{
  "n_layer": 11,
  "d_model": 768,
  "n_head": 12,
  "n_kv_head": 12,
  "head_dim": 64,
  "d_mlp": 3072,
  "vocab_size": 10393,
  "activation": "tanh_gelu",
  "norm": "layernorm",
  "norm_place": "pre",
  "norm_eps": 1e-05,
  "positions": "learned",
  "qk_norm": false,
  "attn_scale": 0.125,
  "bias": "all",
  "tie_embeddings": true,
  "parallel_block": false,
  "init": "normal",
  "init_std_qkv": 0.017,
  "init_std_o": 0.00362,
  "init_std_up": 0.017,
  "init_std_down": 0.00362,
  "optimizer": "muon_variant",
  "lr": 0.00149,
  "lr_mult_o": 3.0,
  "beta1": 0.95,
  "lr_head": 0.00441,
  "grad_clip": 0.5,
  "warmup_steps": 200,
  "schedule": "wsd",
  "decay_fraction": 0.686,
  "decay_shape": "pow",
  "final_lr_fraction": 0.0,
  "batch_tokens": 262144,
  "seq_len": 512,
  "doc_mask": true,
  "train_tokens": 1375000000,
  "steps": 5246,
  "dataset": "wikipedia_en"
}
MLP neurons of a small language model. Each row is named by its layer, matrix (down: output weights) and neuron, and shows model dimensions 288-383. Each number is 500 + 25 x the weight over its row's rms, rounded and kept within 0 to 999. Numbers have three digits each.
After each neuron's rows, "fires before" lists the tokens most often just after its 100 highest values on Wikipedia text that the model never trained on.

L3.down2299:513488501485525530507492482494469535484497485467516479482479546495523555510478496559477459441472564514475509554474496514542500500502496541494540505477499524474539502507461475492528509488488478477496436521544500497468506511538532531532525520498560499505461499454533537482537483481517517505
fires before: " |", "–", ".", ")\n", " |\n"

L3.down405:521477513527495498521452472518550554483518499491516545501511506466476506574505480463507488523502466453527476463449531508460474485473483500549505532485511500527508478460528489503506549557482575498522519495559453523513500536504508487490489479546475497512438489463518456497492483497489505529
fires before: " in", " by", ".", ",", " from", " on"

L3.down17:485507508555474464453488467463483480529501462504537491527514485495481511460485466528526450472486481494512540465500521495497514516545466483509508516516516510532505509509522473529442529495529536507538489504543512482514518485527507530482527492485552490461492494485545492522472435477504466508
fires before: " ", ";", " W", " A", "1"

L3.down2613:536488500445475499513488505511543508509539467538526479544536492527494525556466490476518499490495503504505531484494497454495478536458496503523494493531446528501491473505530513478464521509461546523536477483532543522519506440478512513490464457491467482505481506507540523493466478487513522493
fires before: " ", " of"

L3.down2368:497494522503496563477500498487552491506489517470520473503512500506536510522500534544511497502502481467516521509481545528499532499477512511508544498458472510478500524497526495484495468474507497516559524505550480515504498499461493498506540514463519536486497447506502496520510492485477477531
fires before: " |", "–", " ", "0"

L3.down2776:469500491456474528506498473450483478524502493473481514464513518485459502468489512510513515482537493518504518492451498536508563515495516556464509513508527511506486557533497496522506512539491515481487456500526494434515486533535506495521490485504480491537526521475491508532486472533525527462
fires before: " ", " |", "19", " −"

L3.down1401:409517479496516504546507519493548455516504511427513528506486476475483486498487479460428510486503496472489446526481481564506541474506489514526533503509480501492487511460562508497499512461533513508477553477522527463473480477489510440509527489514571496498552473504490479498515552496468547486
fires before: " |", " ", "0", ";"

L3.down350:495539538474515491477508521491477546487515509545492543553510479509475467490463495526489515542501480489513485533551505486521510498499483471515531509511497454508457508476504487490502491506507508499481501523435519477507489490554488452527505517500536537477476504453500549496496505531486510512
fires before: ",", ".", " and", " in", " for"

L3.down427:468503468489509497485464514472526456490462495515517510482514484482504509474493511536487498507479532476503451490491484508508471525485531499541532551502524533475518541521513521494504500482497507528504534512508516470462509512511543502511506498464482437489517505471481520510488537468499484523
fires before: " |", " |\n", ";"

L3.down2743:514509492525541528459488510495536470530556506499506487501486544486473497525456500485482482481485494478501489525525528471480463508496529529468516520546463504470516522522462511555511515493520506465509519496452466505447522448484499527505533490529533504517534514525470474466511513494459483506
fires before: " ", ",", "19"

L3.down2019:463484491544460484502507460441505487524543523504496534549508527490500490520481480512493506488524508506484523497581500432488502511497544472531471538522490522511481464523516520572475496529485510497513492497496486483483436520474521511491498494489547497497492500519521514495499554472506509497
fires before: " ", " the", " he"

L3.down2490:457475490508502503502543463501511498544499489520535489506494526504488481470483474494511456461525496522548487503489515488524474510513486486495490518521482510516500475479492480528497479508493535511532505531489509485534488505519526526492551456514533446476518546468528486571431467498522493479
fires before: " ", ";", " A", " H", " D", "2"

L3.down2161:483485469478528516481531482521494446474511514520547548464545461502532507459491494485484518477475471519475480491469487450518500532512491500535477451527478548455486486527507472540543483502450513451516475521523519486455463488529497582512562510496474518486529470491473505457489508520537491484
fires before: " |", " |\n", "%", ";", "0"

L3.down1508:497515493511469489490467489470545509529496471493463505498516527488465501524470497512477490479484504546468507516485508507532492463467485516504502501501456539512532547498541546461504493470505508479526531483525494510459477492508463518484506455490538531465501474493518498477467484469497489512
fires before: " |", " |\n", "."

L3.down2938:487491521518495483485490486552500491551508488525495422496504511479454514534481492482490462514506493506463480504521485551436508507511519502550501476530488542493487506493453535518502530522486480516487447529481522535487511492533457484526537499546470512556509514545485486520498467476524512478
fires before: " |", "==\n", " ==\n", " in", " by", " ==\n\n"

L3.down2805:514505526513511483515501447524494484511505531515515497461474487537501456545531492494483517505513476493494472528427564506508543512534512525507450494500490526508528462503550492519536538508507550515449484476531503509502520498517492525494503512509478533492509519489495515482490524494513505499
fires before: " |", "%", ")"

L3.down2720:491507465510503504538505514518544468491497462504506477522479486492481503487491540515492487482480536531521490508486473520473503467460481486442499517499483498484558489474506503528441532528482541466489487474517482532514526523515519489506511497471494494507508501467489515542479517494501488539
fires before: "|", " Angeles"

L3.down2177:504515517502485496480495440451489497545501506540499501486497497507500487500511473495473511499527479487493478542480538509479486508535505455478477534480524465503493555490483470551478505540528507504494492478510491501516520492510506502497499467512535500530510522502521494497487484529468486518
fires before: "|", " ", ";", " |\n", " |"

L3.down1232:542502483502485517535489475499528473522535494546492496535522559535474477504474522502473502468525511482506483467474518501500486478490500534465465521512534524498442518532549529476466556523469589489482527480520525466544466522505518543501514498509529534462477514474508504498493469473477527512
fires before: " ", "19", " century", " the"

L3.down1776:481510452521513504519495502487480468484526459459496484526491505516454522487498497538485502481516487520513442506514528461465534500524524509511546494514476513499514493482536520505501513498480481510503486495465507502520494470525487455497496548473491519489468506521483529449521523480497534527
fires before: ",", ".", " January", " |"

L3.down321:500504502450508486518483518506484494435514496495517463492485496482512507489494527492499538520523453513531516480487472508524505532519538492533466483519553504502515486495529502470518474520537511489526496502489502496524457541484495521529575520516505512523546497502490473493479505526486472499
fires before: " |", ";", " "

L3.down535:511466485459496517508490500506505527508553469497512514485506492481540494540472522530475505509490468518487574505482524517510521545489523493481479490521481491492454497523527504505489517457531482469470541496469525494503500491525472499424454474496550524487514480505503459524501520468510522472
fires before: " |", ".", " ", "%", "0"

L3.down574:514496520518469532503519511510509473525507567477509555526488504486505493517485484552459542510503535514507522489509516548518501464492518500592500537510501471514498483514488493510547525495501481517507512490501460473491491468465509544518508400468518487529512491494482513520464465530477509496
fires before: "-", "="

L3.down2647:498487523495546493501491508509500544531472513522477522480529465490538517473462538492453463478459509509512508522527498523528512511521518477513538548480487525508479477442512468474438487498494535545480467507512457505508537486452527499510524465525496510511509484474486480556518520539503470507
fires before: " ", ",", " the", " of"

L3.down1497:485525477465515526497490458505523474521536509503471520513476487502515510526479483502524507520483535488526523520496494487485509508522505513497511490501538522499509546534506453482481503501501516428484491475447456469509495512592517505499496468483534489507503522521512529454473486490509509529
fires before: " |", " |\n", "0", ".", "%"

L3.down70:497518460526460503504517514491513496447504470490488499483496492496465449513505527551456464522498503515472515495492470466478485502503524503512480565519521499502503554514529476518516512496493498494500503506510500494491521467475459476527489490518493489537497514493523463512478488509541486487
fires before: " by", " in", " from", " to", ".", " on"

L3.down452:517506490470514462500507457493505467544503503480508528512479508502497452547466495492484469497532491531468526511515467472554527480518448494496483485500490515483494463478450503499509502514524480479475498530486506511497479493517543504543481473491485518449499509494471497527478536488519509532
fires before: "0", " |", "1"

L3.down2229:532474428550451523497510458479460493493509510480471476489519475544515449508479453507511443521526473543557466491475489518482535471514491486455452498511502465506548487499495475507436524520488409485451442528534503464509558487528548510500507477494479496542508539522493485528531482541469518550
fires before: " ", " −", "2", ".", "0"

L3.down2089:500502517479521485528458518523490528490465539494524542474489526470443511482520485528468513555495494521489505504471485483534493481490551482480507544496502511491491492498510500518486485467496555482524483483498516474474491587481499491476555517455494508506528477461494533491457510511491477508
fires before: " |", " -", "/"

L3.down1428:475489494479476485508546457470513501494544508502518482521469447474497507519469512539496477481490537477537518544503519476500515480450498505501489507513558496492496529526501497507442518509545499525518435528509465502503462474461498528508529465488501510466470531489505482528504520501486547513
fires before: " of", " |", " from", " in", " ", " ("

L3.down1785:491507536512492465472475567501441454521479472472520506512462494472500488482500498486483510468509495479497537502522545518514496546521524497449477543511516509531461499443476467508507527528519521516530501490539478484513481468464500521521520518498533497508480482457466475494517486526486495487
fires before: " ", " |", " H", " —"

L3.down1031:446491511532508521540517511511519496539483518460509529542490513500470488484491509501478527498462512473479462536530540532478512494470530495562459516492505478520579493528492537544525489508497508505501479493484501490522519487487480519507530484518474514509485525501493487533470498478474548513
fires before: "|", "-", "|---|---|---|\n", " in", " from"

L3.down389:493502533488480511503479510558522499513528483509490448529518469440495479530477472477509514515530459523507479506502519567512515502538557492556507479501505510493491581484509511507496490541530527491469519516523557472510468488502489492506496504498506511523521493502529505498520486456491490530
fires before: " |", " ", ".", ";", "0"

L3.down1865:525519483492449497477509510513485477505505460507508506484496484481474509490481481536506489500499543445487472498524483489489490520510525553512534444476495510492465514509490521491482483500488516507466520507521461470494506505537504539543510496525542487535530501517503488550425480460528509507
fires before: " |", ";", " |\n", "T", " +", "W"

L3.down2134:470505498517515518532516445467459540519489514485496525473509502482467453480509500523518511505516530504468481503485515493506499511521489534534502493453495503515515505489499479485514486457493505497542463524471512497511484550540510494509520504510520517508553494548519497483538474505519489519
fires before: " ", "-", "0", " —", "2"

L3.down2142:524489496515514497528496516523530548502494483501501493468480525521448494516489487492526497497530480485493480509466484482471493472514537470523501529454487522521493500510463450494514515528489501502519497510486467495469448562518488465502483518510491471474527498484460475492485486481519518528
fires before: " |", " votes", "form", " jump", " the", "is"

L3.down2708:500488483506487502424501491523543482523474465506501497498503521499477466520492482490520535499526517515513500505504508470522508476577499480499486527498468532509484485503480448499484464536516508480485523515518444483470480529517499474509534512505500489512519497495496498504491501473508515521
fires before: " ", " |\n", " |", " |\n\n", " S"

L3.down1405:486494460462503525497486532540502508479480509524485495509519472495503468479480521481545510493489501531508506517520515470498513520539527540499466509504500557501532541511520516517519484500489521498499534539504495463515472524496517486487501481489510502522511463441520473499527486486510505556
fires before: " |", "%", "0", "19", " m"

L3.down2792:504472485510494457481473475479487503512475495474515474508498520504470496500525496480470490489481536464523503509530453547439458453501522517501468486512502454489540497484476498508490496543466459511513501520503477499506507492518478510542505479498532488487493535527509510497553510485497507520
fires before: " ", " |", "1", "0", " –", "2"

L3.down1879:511531514500496555511444492487444466476482526474465477486501506510509520512491506499477516465545496499512451524450488495497541517538492461478533496495501508521490502500469572506524523527473489467490471504504449496507458508483548504517478524477473562509498501535488541481486527510533522467
fires before: " ", " |", "al", ","

L3.down1600:497517486486468522489533481523525512508508531526470467517501526541519538509526463497525501508518494466455533486466491499441477479528515486507474545526447543467487468563474512524513494500463499492494522503487491526506544515517496523499564507533510522494514481482489518444479517511493512470
fires before: " |", " |\n", " (", ";"

L3.down1083:497518484508534522528517558478473507502537529493509475505523499511499511483546513492498472538504473486467473494495501525502452487521521459508555525470426500513527496530490477483521473500513453503510488480496520442473490491463443501506559560465465506466506491502487500499483470484457456487
fires before: " |", ":", " votes", ";", " |\n"

L3.down555:474556472523485496506525473482497508510512497506500454512483490493502516507512498526535449532488486516440488493508527508561497514518474468523517504495493545480585544496471473520500491468531514445503492482496452475481494496490490490517522505496468498538498505500524522487486509531504509462
fires before: " ", " —", " |"

L3.down41:496487482489538505491496500515511490486525487484487480465523483485530469509472515482475521501494492504513493484496503537466497512510537496519462504451511533499462552474485518504478419515492508436509504466489497499529466507480514485480484460531449494503545487477493509517544526491516509487
fires before: " |", ".", "0", ";", " million", " |\n"

L3.down1652:455503508486489489506514449520523506460488484539537499478496541521501459529482516539483515494496549482533532500466562517511542502560487486543482534487499505478528512477448478470507477540486503496512512507497511495518541537514545541504476470481497489478520467483469474509495546445516491501
fires before: " |", " |\n", "CH", "ed"

L3.down1609:465492488466440489520474511552535422529521480483512480529503512481523490487472477519526507473522483502494478487505443479531458491523508455513485524562463514480543454499486468505520473532495487548536491464488503543512514487510479529542504482519548480505505502479535493543491537513498492507
fires before: " ", ".", " H", " D", " |"